python train.py --n_layer=16 --d_model=512 --n_head=8 --n_kv_head=8 --head_dim=64 --d_mlp=2048 --vocab_size=50257 --activation="swiglu" --norm="rmsnorm" --norm_place="pre" --norm_eps=1e-05 --positions="rope" --rope_base=11300.0 --rope_fraction=1.0 --qk_norm=false --attn_scale=0.125 --bias="none" --tie_embeddings=false --parallel_block=false --init="normal" --init_std_qkv=0.0191 --init_std_o=0.0 --init_std_up=0.0191 --init_std_down=0.0 --optimizer="muon" --lr=0.0107 --lr_mult_qkv=0.5 --lr_mult_down=1.5 --beta1=0.95 --lr_head=0.00414 --grad_clip=1.0 --warmup_steps=200 --schedule="wsd" --decay_fraction=1.0 --decay_shape="linear" --final_lr_fraction=0.1 --batch_tokens=131072 --seq_len=512 --doc_mask=true --train_tokens=742900000 --steps=5668 --dataset="wikipedia_en"
MLP neurons of a small language model. Each row is named by its layer, matrix (gate and up: input weights) and neuron, and shows model dimensions 0-169. Each number is 128 + 24 x the weight over its row's rms, rounded and kept within 0 to 255. Numbers have three digits each. A neuron's up and down rows have the sign that makes its largest values positive.
A block is one neuron, or neurons of one layer that tend to fire together. Before each block is what it responds to, as a language model described it from the Wikipedia text at the highest values.

Description: Review source verdicts
L4.gate723:113140116166125115125160150090162110080146130128119113107121081140127172116142159148119112137095120140129120131137108163126122106107150119136115097104111112180130087127143143121143110126112179123129130144077197098161125154091128114123105123132125117112110129148212130184138101120128097103132146111138157133126139112118120120151121153152110124087164121128100133146188192125138137162132135137160132112126119123102150152127113117100129158119121129128140105111124127126166186130138140107097170138116098143129169132
L4.up723:158138152130135100120154130122116124132129082136126087128122110139128130103139148150126174132168142118099118109117101135156134101118125108143110078083148136127158122134123151169122110121135111098151133145172168100134136168078155149129123110117127063119110081106175133125077109129111098128107076109137197134164127121138144136123130157142133169109160133078137126133117147108152114119072103104169105105140110166162124181143127125113167133136086110166161107143120138146157146118142119105052130138115115136143126162

Description: Closing quotes and "it"
L2.gate55:161128107141130154153129143109138131153123141157111129109122122168117113137129124114135109116101109144107101113134121100149086160100143085091159135152158145139127146134123125121142130130134145091143123055109162141115114104160133153119119113068152146131140144117156169146135132107098106110131079096126140140134129138123123086126145156117146161134139119098165095132149152142171115120119131086142144081085101142122144181082110143108066158130148160101095112100095112142120142133118120107095119147112084138088106133
L2.up55:139069162185136137141152106071131124104127115142104132115119142122111133128151114094130102122141090176123140119102172112100097115137138125061112137167143099112127103145145133157138117122131129113158084164137098116113087071165112113123140104117101104147129144142158142096121137132133133169120155070148108139137150144110102154132143136131132115109102118182136102151105132132143118129126160135123141133118136155114142141167131103069131079111157116149145127181124098170147141107170108155168147147133068129133093162
L2.gate227:113116085064159125093136125134143115108113171128139132130122128149111111142146137134141155128085101105125100131132116140156124107154119152078114131138071130119094107130162102135125094141160121126129132124164114106135157111161129137119155156131148111142153140138120174142152128144087144124090118129101101163136134095140123149126112198182127126124127106123190101106146106136113109115144160155121157114109143120173102135111100093085133153159132113149102121149172146115119127155126183175145142138108113150134141100
L2.up227:117113164054089111095100092135125119097118144122158110118148111117139144110122134122133130147147117116134104166139121088159135072120122143110121135130124142100148133090139095138112183146140097099167141139113117107112163127181166152099117145127099088122136143119159124107137119122166128115083150134118111170116102104150147097118109107144162100144103080126174152138162125084136099170102149122102098140107098108131154124052114132125138127097150142134125122159150143084144123093130125142094109168105129102150134133
L2.gate267:154111146119156103147129130131174119112142141131080103149123142086162161143147092129161159097153090155136145156090082136115124176113153146117102119141151117120146193099077093180111152099164087155139136132150100059163154156131102158106115152099120092100109122122100122141147083107143123120101148154131152170116128151153095110124153102154106120086136110132120096114098131115122116109093158127145129126123126114122106073111132149141129135052145147108157127122117141134158139139171081104163192116122137145155087147
L2.up267:167118122098168111126142110123161129134156125136105111177128155112119152126099052097116165114114125132099134136135112116120129143116169152123110131152149103097157175127124113140127127131133131155150143099108156073146138124087089155102181166095082119084139099137107142133116105137154126137081096134121102179114110153155106130150149130135112142100123092159125108113074131110145126132102128131155113121121119155170088074147141160113090151089189143127182160116150147107149144149157127162169170130134135125112132147
L2.gate322:108092100125116094160144087144125103116122149112120126139114119206193142094129132132108154143127115135123104115109098106121086152109112128076114085089105150113135129129144137126145118158104144155145117108116140115150098146139117105158162192128102129154119135110090131118134169134109140158133104148112167098137122114120121135151129130120122189128115132171129132122127126124115135081114141112130134157160157137125159155125128142110111147128141119161113105119133087060174150085164142151123125133115093136144160097
L2.up322:122105119143145080151102131113148076089131128110082115169103121169181123138135143119117114129110124107156095114110089113098085150151125134065128100120117145096144164134149120094127153128126126132189124124133134118143126126161141127147133158140132119173131114133124108157118160095157118142104131163135151097122167146107138152131097124143128156128173127163120133106152164103179136092133139130104093175127131112117164156131134156108145098124136124166130109132140094070168144079152155121104146167105131153161154131
L2.gate546:134113110142095129128180120147115098108112149079129121134157119128151147130089160142120148118124130126137129194082082133131119130097157158161111147131109144131084138150111116096112136084142133148135120135163126106140149140141133130133152086135116201186153159114121125164122165126169133131118131121130167123171124118153121168126142125142126144162184106158127125117122113116117134119144142106120147152101171150125131110140127116085151069168105056138125086166095109108169139106125109110131128102139134132143127135
L2.up546:140106145111154143079187099139109148127124140121111137111113113123118146108111144113153127129107146151116109144104104130111110136114161138186071163148098154139115162119117110175125167133114150133117143114137119115107147109160116150123147103116099175105127144119093124137129167143142138145122124121153139105138085169136128110132123137111108135136148136134154161101153111103102123110163118152105156111116120104158141117122140098090102111142134058145134079122087108136136168131119111097106101099142135098122127091
L2.gate580:147109132130109175163125100119123100169100109132088133134146133133148129107154156116119141130059076150129129075168107161147137131143104130155168154146121117149117094123112096122112109149116105108159125115112130114125107146109144075105095067104163157126105102130140154110115140109120112116099144119142142101175149136147091157118103134109122148161148169147122123162122136140127137113184146144108106137144128194179135155146133120097127125122125175174137110169141123157123132102094122159129140157103145174094148099
L2.up580:138129141143135145147120138102112077178165108108099122139187117103132163187138115122125181116105068151104173102159095168097105138123102139123147120143123100120094109092097136126112103107113132088147116123146130113113097148173151119125112099122147114113114110098097141122157122129172100095119132109085145126192107151118105144115140147117105125112101136132154122141106163119099130130184131119106122167126141169114115135173121125110120121119139152152147142139155127155125141150131119180135132147143116132092117101
L2.gate835:085107138112130156140163146083165078130134151115137109177150091132149150155137119088116108139128145158131143132119133107146090098125112105156107078139138120083140134096141112159138130152095160133133159140138163126133114134122118115138111108105104151134170164110152142147104132144102123151087137115113119139136093150123081159129164120112148115094122119112116129103130159164142183146133124144125130162162100115072193114097101111124101132123130112141132104145132128111156144127065097156153113149137138111158119151
L2.up835:101130147140130151141130111161154136110182115130086122149110119161129150126140138102125135162113127147101131141143082133133130157127086135084118112155122143155165220142164122162149123141177185098130107132143096111115102070115165090140130111112141090139188103130111155133101136130143127130088129109129152155143116142119144155085114116095121134140135133116127110107146119167169160081145118181087105145125090133101151114131154164169142171154128131102137152111151099116157139115115128135182166151137095141143140107
L2.gate1255:154094084132090138145128151104126119111128166107118064098126159119122161174116103150144141155107123159093164144144088136122118107121103104094100097140124152125133151126131134146152154134112123128131116102105087113131066112187136102148129122130122152174123117145117135100143107137171134117105135165139107105143106105159124170150111099123152133088147129167095150123142106130147130160171162094116081105128154137114143124149123129079090107083128167121134140096104105106139148108138158118152112131136160076089087133
L2.up1255:137157105140109147121098154137097149094131119117138092076118125143158118118144160120129155104116095193076162153129150126133123150192118174114139146117131151104118147088136114170129178138068115119127106099133075116136122099146126105153161129125100115141111111132132119096157156157114079097110123128107135142135143115142113169156094133145144146119119093131163165128155143122125113104152135146157153141129161134100118128184142160101121110116120173132141134118114132131097164143109137136101108151135133163164123142

Description: Music chart and review phrasing
L11.gate152:093074118121112142142130159118168072158113138132104160148128135116137174125142166147107099140147170143128148118084099107142147139101117177147135136113080131144146136144101120143115111124123078120121133123123137098135132097112130156093108100118130149085131139118094109157123161117136097099100202135135156114126124162140127149113129123139140112154137150102095140170135119139113116165064112143144146128119106126140170175151113154155185103133143146114174136102123093160124127106129128117112128131170101109123167120
L11.up152:115122146135122141123115073152128128128118162133146140170110128089107087149138111091124138129106157118144106123119116133072124114133120134109088114052134136097144134140119150162128136123150071101151093123127154147144118127149069150112123141113117144079140124087114161147140161131122141108126167120167161142102101118139140110117143185166142158096162141108163165092129093128161120120119126146104111162104131140144162120129148099140146123162151096148126114122123140122134150117116103156119124114167138144079157118
L11.gate462:083102102156112150127128106122100096118129148167136107136143142116113154137150119098116118127142122109116141135153128119156166131134149093101109102098148154143152170118156152141087098109159134084113093180091118075124117100136143137116132149138108113083143081114127134153124136147107099127083163126156110114149130108135114164125169179173119121094157124123114142088106161158105068097130096098150145141164146137147149168077143096160136106136146128109123124123168155114098162129170131100091135175117163132161140092
L11.up462:139144075137145149127120145083162131137109123097170183137115095184135140117145139147094117134147131134168140066113103163107100110140122117073137155083124130117137119149112108119101124138160118104111151112111115151129103132134071118096104125127122125091111122137133154143116143119170146113146115145178126140156095103159119137110119129121091116116154144112118163116155092120107127144148147164144103141117137137122152094141127134113135127157118144129117132128123174109119126127148128140121151118137085105117127127
L11.gate475:126130126137108101163130112105145187100159135117135120184132130093132159190135131117098149109137132111150098139104111119121124126122099159144110123156127137179101130139160116114099129116084142132138131167139141159178103141125130128124092118119127136131154123122156138117115099109142103111129111127101118104109101147085133146107132146138136128155123161095103156165164073162134178117071141126127150091120147175067172098116145156119119117101142131155106148136149133159142102085128167119134111108126121092140152154
L11.up475:143096121139092087143126106115152102128185105183116129155112176085115120128117179126148193136102122143129147142081131143123102124155108144126104108149114109112094153122145136124115124148140073139115126124125180119141111150114146151096110144113122105114154160161160158121173168203143161134117200109160144089142104120162153127119148137116156106155152139119132148122111125116107129144113144134150154150119152107108163100123145119134108143128152128126141150103141182140127106132138108112100141109111105126165107204
L11.gate523:091159135139115127162112144119126122125067141181143092109138136147108119167136155154133094125119127102128117130135120129107083136146117136139155095111118136136134130094164114116123123128111139124164119147089141147091151135173100112098109105127139097121148095081189162111136116125137140131125159116148077096097155136082099096112114181157078096140153094134063128141176111165129133124152150145115160139178127104124144118118169130115159119121150123115141165150149094120125108075143123171157068094110116114138116124
L11.up523:111161125087144105098127142143152127179096147175146099132133118152119114100103155134110139083104100111134101171137136106123106119113157128111147089133141136165113090116112122081131127143112126166128091145168169148123139094123111136100125123135183111107148116099148143126103087129114183100111136090114122082137168111141138125100172137161104108129147099131130123140132096149113097131137169136120160123129132140135171138151194126093142142151127089127146172195119090138119113099111107147119117075132135142113111078
L11.gate795:108116117136156135117119172129107116133096165124194122133133153114082096122138144106132153167106107122140159128093086144128150126083154112123115152106123156164134113098181140188109163159160131110099167114105113143122122154141107134138129121124134090103133110118069091182131062115105108107157131126127126142140162142113127170133105127156158150137148151092125153126112122128166119107108119130146150095147095151134143128121145148117133115123137172125105156098120114119135137151128126142157102111157130130156172128
L11.up795:126112162103147128156131113114099094109100172120163126129144152115138107085121116137101127144111126170105155124118187096103132142105151145133137101111106099190096143142165095105108111155118162119124173180142155118148179127151127115099120109144097141061143115136151124161118096161113132109121136103111099157086139145112140083136117144145111147098129093092091148150092114103146089122091171130159126107160124131112122178149125161152185153119148097156103123099154150152122108108118162122135110147149090128078136162
L11.gate1200:152115130182102091120161096127142130197077139127153135085126149148081157130139111104155132147131139097101127088127112108136133122142117106133164149114116142076130138170113161178147142141094137164127123151120154139147104183124157123142135135168167104123138161133149090115130086098103127130156111124122103083117142114133118111163148116110117136126119142117095101161181132089128126121141090128147139155132145133100155128102108134148147142106063153118126118137129129125161148068176143095122144142140143175093153141
L11.up1200:158136093155123131106102128116141069161127060125125143096155124146102154100123126132148095133120115114137117114117143112213124080119159121129148100099138118126076127136150142124095139096109130130115096137154176119117131180116125133098087114119154149128114066140130109095128126160144169138133158163182095118135107144132067127118138115156117147136132151105101112154169103135035114111109085138108085144132140129128157111128128114171152152118118142142125135115093118175141110107158117144137145113121121137162138154
L11.gate1525:124121110125109156165100127153158139183111143153119123141106120125112117132085107114125109136108155116149121092116095108165132103144170130122110102136139104157122124119115131136124098146140136122121162123095096143114119162086126133096096142118141155116100110105125149097088148143131152131144145131081133100125125163165082093132160137116140083083197163139105095171119127131049086098095149106153095102131157127160133128135096118151144125095104146149095099113128126142112116105173121182159149168086119121136135163
L11.up1525:114106115083075115144104159143123139125070120117124155121101113113108170135126109148120163134160121151143146081099133095133120124085120128114138116110094109116126149118143147122129090107109125118109138120136153147120150093099156140108130161158092132136083130132103090127118113131126140106110175152105095123138117124196163105082126153124132130177129107066088127159131107127119125159142145107156126148104139121149152162144094122127117118080133115106099097087150153118088115118158149130122143133127128193120127137
L11.gate1723:137128166114179124121181153132093145145141130166116146132113118155114116139139085123119153158088134094149115108140092111157125135132121088105166147109136112123182128103112123106113111124114135162120133143114143106141110126116113134096137132145134104109107125137101139113122122176097114084119114118121111112120128143131150126165108108150086163089138160148113172105117059166120128072102137167142157140153139101159174174125129135115138119085137139098141127133109143135094145138118152168158108105099126099148161081
L11.up1723:155142135145107137140189115123131148158140124119152120141104132123080164138124099148119112118120106127165140173156122113158120112148099108116132102133122096123124136130106129123137169087093142121105131114147161164153108124151101095136125144150146096118137109177118109044094109089153161188163144136083105077108127090136158111112145134144134127115187144135133085137086131132177076165142111126127163138100094165116158134110089138093180165120135153118101079119117115155129108104121094145147134126141108117156100164

Description: Numbers in table cells
L11.gate313:142153090127094136098102098144165123101108100148117152109138161135109084152096111124094123142093137163116064156150148124146155152081099137130162128097101097093147155160089126190121135132120145132107146110104114104125109142134144107138122144117101133130134107109120115134163108095142157159118164142125129096137115163172143124126094083114123119151196095156108131136110130157120152151079156105140154157144167087127116144151152113127133114111095140119138119121126106127131152159120153140151108123176125152115171112
L11.up313:143097106103110124124153113165133114129129126156127131134129153124132096088102106175155103108140141164106121138171144125145125107139132123096130101110103130139117102134083166119116147129099169128148103132195104120125121115072137097121180117137141128073075149152150123109088132130085180087158157109170128113173132117129103135158134153111127128123114112140123123151101121170130176120147177152112101110108099063119134111175145117126130120152132106143102165123120138084153101130088174170094123177141105145110155129
L11.gate567:152061111150135174086107107144141102137146102123153106136147119175089134146148128127167095118115110151104102138095079111113118120131155198145125098134173133109082120111154127108136096110158131101122135157153139089128160146131135117143117121146067139108151103158143121100142120125153144126091148137153139154118144146156154135129156124160172128086128169112133141111093141123141119105147095119142119166090131149134126168150136138168113152077123143126103131122179140137103127112148141147113132126139163098162135131
L11.up567:126167168133110133134145139148118120078130164149123150140082120122109137117152129126096127157167103116138132095150119136113153128152103119125149103093166141158110140142120142155159146126169076102129136153126136123141181136118152102128172134122086142120122077095101123113090125109093128104105153119114127108122119090150138142152116127158172145116100119121113151170135115139094068112154133116139147143151106115092157144142103125105140153106184109132105132139110153176124128141113127119187097106118142130177123114
L11.gate703:100115128147090154113144111184135157108137093148153125153160127130140119150142115195134154142141142118126114128148149134104184140121109175174127147115147138115108163150131143144145138086154130112155145107125161107089151137136121107151141116096114164094126135112119174133119109066127192163146073162113114098104095125145143139096128146150112162149154115101074137136118117130113083102116164133132117145110124133158135166173179137129087139101139080165101146143132098115165124114141118143157091127124178145122182129
L11.up703:093119147125095113149099123182091129128109128115139115089188151119130113122160159148119089155163124132113142083096136117161117121136153126154128126123151139150115150138145128168098162118140067118127159054154124129149097116156124121169132151117110141105162150081118148154116142142132128122129127137156107103106132116094089135138133132144118149109144106121133114123105128108094142092122122090124165125130117100135145109140107115115094153071119087105126151139121154144115120099106134143132153120122133169149101178
L11.gate728:131159124124099142093125113109127191164096144146106090122090073160125102153058125171132134132132086117136153120132162143129100091142138135140114087128133128100159101106122135115161117137115114106150153151175114120117111157117138121167142189128137130143109122155099107149140168131081146145129134114116124102115095145174116156150126186154145114117135141161131115116143121145134131117112163167152082123099125108145173165147115175107078103127145167119122111151111155120125110095120140132142121127157153105121130110
L11.up728:086127155117138152093146135158145116142095130115127157106161141094120132100110149137109117118189083119127151162192124157109126145117129132136111143151130146136161140118164143153152110156101136169126185154113147169096143129124167138120122113173128133132156111151133130158109121106108154174163110130170110161118122133117094126135124161151094185119125083119154126128105125130096150130098151138122140116117163140169097153145115159121130093115161134112136148115128125094081127190118159131108151112148146152162105127
L11.gate1271:129165167141184133099125079113148113140119074165104066143126104140113162166126109183142126161099127120080128140164135114136147100126137127122095111176091136119155156111129106144103134123144142088140123143127132144112184098102120135119134118111110110106106136100126099110074131129139121161087131099098124105072112106129105114123160131151118093122112086130108099156095074136127102152152139147113122136122133097176131138128143111151097122106100115149072107094109105151170104132155140146131117127101146086117142114
L11.up1271:131156131100147118166125147154137142137099104159122138167103166130125128145107101133125154186156118169097149140124152166149124162126108167099155110145147144152124162121078105168132124137099159125166119090089108113119108121111151152121176101150111128093147097167163120184110144152150126138129135142104107141107091129096122132143161118125154175121144113137109134097149154127143113141146100096127135097141130112147138106125146141168148088108152095151168109128103094130146071093114142167145152116109103146173141134
L11.gate1628:067093155149135113112160151122156104133157156170121088136108147093141088125150134132130133127098115099140097141131110144095190113127137103117117111175110131126123111120187191155185131125095099110127130114114146137137137099139098166161156122136090145089098105154131166105091112122116124077141142173143121139120110132082102134128088183103122153164123113158190094170158144157093118107116118098117122098169080143118132118098131131177133121152156128138116114104150118099087114149099128128126100132150154142130114119
L11.up1628:130147101088145162093102083167121130133140147114128101135112107099168144128163147102112099117109133135128124124068100109113132120140118210107146115132159123147097113146129114180161159106116068108162071099135098123108158098141169127155150158171117168112112110128085109144087159117123108116106138175124103080097097149138112133136105129095156101111129153113150122138110138125122105166103098133114145107111112158159124153134107135153140123138117139147103165094124116138099125136118142155096131140144127145113161156
L11.gate1889:105129130117116164114119078108126199138136128099120139114118114168173151116131152160108102116143117131129069175132137116136090152114140089138095138088132120133124118073128158139151104107153116172103173181113133147151139127128131079124137143099127108123122124128140133104137106125093149137100140131136143120134176145074111122139119083129147108126148128124120124152116144098128121116088152134118146126152119112104115118114122122088109072117134132117119098120123172121127135146106158134102118146166103076144175154
L11.up1889:166085151117139119139119106110155137089105109108106114122147107114150121141087160172137136145136096098123096143159120156136108111126104102140140098128161140128096136107177128141165083135114101117152147109176107117138151099114139139145123145168138119080153139124090116133109122080142134153156152113150118116114122147137147096104145132107144077110105105149143143162127132143128112117100151166116138087156127105090164120109140135126172119118091120102115105144124112058116103132097106151059070106134131155131134153
L11.gate1910:065107139094136157137157125115124143114133092134145107128142104129122137122139125131089140196095125101143093128182129137080146104104141122155134088111157166139148117141119122140136091152120138133100129117159169077103128137150117142155144121114123113165133132086110045145109108124129107107139144146096121119125170135122100111133136109128139096122060163102113143148118092123147138092086102137120142095111138109147112128118114097118124179118137123114141134093112103092106149144090128112124078116108163119161156142
L11.up1910:084083117122134141088125127109151131101126138098101121130099109120114125124058130102156159139143102134110141080141159102111122106112146120136127119131131113114098177097131098134115057084130149164123117120168123129091121134084115175187143100128169175139138111139130093119165134129118135114105101114133143087127104149107116095144155107118129133132120123129093153101177083121157126159122084127103108101102135113135106165153129134144122137111178122111084145096110126138123154111141091150137140123117150151154146124

Description: Name-internal "of", table cells
L4.gate1311:155127096121113181146129159123140128140119143124147141173117091106136118143121108155126145096126072111158167113140170120159125142123121137080120126112149128129140151161150076123143165107111115192100099157115128133110140132093141128140147154141094137147144121124091118146097096135099137140132131154148134147174114119077102162104153115132132135120121119105106104149150085071148141136090101095145145105084122161128101151121125116145135137129112147114137123123119115106119101120184115130147091123119153140100119115
L4.up1311:126126103091093115097147112150131143145183130141134105132147130099156133134076125142123138114069115162140146099137134161140128135095137142104104135145168134132157113079139129116156107152173136119141127141121163152102153148148111134161109116119139158178125132119156102128119067136135111112106107119074106142126108123133100107112162117149111116133143143123111124150149168106121165077092138161109116107100166134115136131115132125127123115126117135137145127128168137136077143132139149144183151158148118134116171145

Description: Mid-number digit chunks
L2.gate302:055115150133128124120130134124119116144155135152153126134127093130126150146103106077140144147106145178099057107138109139100173115115161145132131118161102102133139119136166116085169133104184165107104142149118133121143127118093148120163091157125067117128163130123158119140136070121125138159089156128131114110124130120163066058099133108143109156112198148121097151123140130143102158141130138146106164116160128148135158147135072115136114097145178124122102107153142117142144147103100094077138091137179125149151124143
L2.up302:109132158128135131168116140100166168112160127155136106106141128151101152161135083111126140123114143131147101152148151113129143153124106152138070145133125182172142119176171098140098069133134145150071151144150125145168130133099173107117155155093112172114163164136153122178126124153128126141123105118167082111149108089159068091105092098142115114095152169164129127097141178144146150090134118112146152183148084110143152122120077154161131135110149113094101120130123128115116128102147128105200144105156102128159127128
L2.gate454:082145136106108140162106086128110159087124146132134163117150161152135109120154124148112127168113105144184147113139115162115110145103093144121131179127125147151120142100167144127153124129163173158141177117166156126146148135141122119115158161128125152157151126158157138093089106131124122126149117118174105129150092096138118117111130125160144052116116125088165151096127180153134131152097138131112185115135064117090162115138105134104141125129150124148122137116106079087088100135155126162159112167137072078144133094
L2.up454:152128128110140098093154110106155140125117169133146116179187143165120152145165120141124129141070116112153162128088133116156158121110119125099152164108124139151126130101089113113116119133136180113145115115140145153160157147137120100136154141121126160136091157129129119118132154163102098138177113115128094112131121142155094120086119123132080084105114165142141139104099132164095102134093096129138142140150083090131119162135139129106143111103133170124126171138089131110091119151106101143147122136158114125179168107
L2.gate484:101118165128110121168129135148159163131112133132130130153124169118140135147105085130139110129145126133147142135179118176115173137131128172194099120137108209133079087131145130093154108149076137130098152091134109152138108117122124187148157111107139072163153113153124140118108132147116119154137146135138135127101114142153108113101162138128153122143129142124128103154067159146123153139166108122125119114123142130121131139161117153139132103160174117145090129100129151113112139125170093142141164143127133153118136121
L2.up484:135139109154158132094132146112140161137157175100158139140133150140142112168151174131112150106120124119138149161121162126098150144115130170171100116098118150120140084147164105088087137089071153118085150094106106166114123109117119108111177122092147123110162092162093092124139119168085170168119166156141094120158154137138163103140108153127078144143150119149144125195136156095122114112112123122161108135116121128149172174091154169099125145088159164151130136127097108106101146114105134134125152132099147111097135157
L2.gate837:113115158140123103139114114110184143129087135112102182088137148123072116122133148070116146134155088114172130130104156095158134139135070152117067130156150161136129168176140145089145137149143152134110104097153119172136145108121147174108094127125092116154176125155129083120115129120101137143149157113115147088089130156121117109122148175140096129116140136152131122119115172141100117121134096097118162106146131114132133120165113150152113133107157132148121161126148141116097112131121127151115135141168115169141144130
L2.up837:143154120152130119141078154140149125118120099140086127100139166137120105141135155123152121139133136159144092135086112102120164128161056154127134165199135158138135097120143164095145136147133166121132145131123119160125100109113170143127124119147078089146158163121128121132113127125125142136153154121121149113109135121128104130124139127094111131126082095188140143157093187109122146139128100098138141159158112102118140113117119133162117156125140126138102147128122088119104141089117118123132108109140144145149101125
L2.gate1135:105130145157123139155121130112098120134123159153086126168125083098125139146089118110121101075137110155148145125142095114144156090105156151150135121148105151162169085141127113118149094126159108118126103140136134114164136130143170124178154132142146190093132078099147163071117156118117105171128139146132124107107130096109080150135134160131112113128166135133148137119115147167191155117162106095145158123155091174153173121153117137137152082160143126135149168146141140143122140151108157133158138132134104155112126150
L2.up1135:147082064114071142120110117117120114166159162188120112125142110148096158124141091154134154135148111145134131120126098114094124140124144141126075137117132156191128092090154104070096104101179083117116087094130129133114099098128099157118143120137147109148139092126122155131143109090175136091123125134146132105155080113179130127088170108144135137102156108115151161132113148160151132073141140114123165152108138113174135148131077136143160134169144182119160130112153116094125164105161094125098144135123144114154096113
L2.gate1333:147114166165126119127087143099133121175124133209100086180122106170120171169130086117119111084128100121143149131129112102169166147115105138122101098110106113140154101134128097135108134144131103154086104093147089129120184071100147141115151172118149123141147128094121136109141107154114101144126135145114090100157121092150144101175109140114094131144156121181138127120116153152104155103134104174120151139090110136125150107107093175139158111136147170110123083108114164134113150145123116151125118189138133120151102085
L2.up1333:130081155178111146138155094092114141128136136156158105177117100146138141122121129124155113153155112126114136105144091142136202162113103160127146105110106113140122111120124093176087116125120086138161143106144091155158101090096177137146131121070143102153128163100148107141167075132127089146137125130147145083137167074151123133160135139127125114114171150186139167112101135142120175135109098148110167155133100128110155116139111150117109129142153120100115115111122134132127126130095106113117133160133098143156070123
L2.gate1759:108139111138166104138182144079133162120147122111170079117069142124128161127129124153116165159143131135144160113132122153156129154109123182117113149104131168162107164102118130090137136143142114136137157131132126164146132126099100117168145160146164101117118097115096130127167065136121157166145153137148141134136109093117111114112152110129096148150171149207163088100138131126178165145174125104143131134143092166111143163119099113150160168135141096146098165159140109125134152089104110114104106153104129126147155116
L2.up1759:119145108131128098135174140070158131093166130103155098150106168143166120104142138121103138118139088148170159115131091144210125160127087147143097138152159143150109120098102116105101155133161088118121144139111144111101124147125101143158172122119163117084139131088086118138151131170086136167142125111159171139147117104108116128131162125092092123135168136153162140130118161137159129112162120103129139128155106156143151132160100132125167122098163134149108119135195097107180136066087118158115145127117152147137143130
L2.gate1922:146133139148092119119124120134160121130088103075126094129156172129114182145098104109127144122129113113140134105117150164161142147121072119157144144120129177134092170148143128129159142139138144133161136111127135135103198113142149135143124179168121135158115122162112168147110137102123118156105151092088105144143141125131091095138101133138128105117133126126135120108127107190090193139129147099137127137158128102145155174137130131118143126185130133123143100139099130109083153135100083131118159129170141121100125124
L2.up1922:141112073143139082094102110113165130108125121122176104156165167120106164118107103133133150160137065119127119097166141112125141104098085118146164120122105155137141138140136155137119132123140171117139142107100136107120141088114138109127105150148052094167125115139092112141147137104117079120140154120129139153128115110080075114110104112122103089107144104162091141158128158192123165124128165111157102152164131087119158100169098104091146160192138118158150134125094115110114106110079138117138112138160129136144122112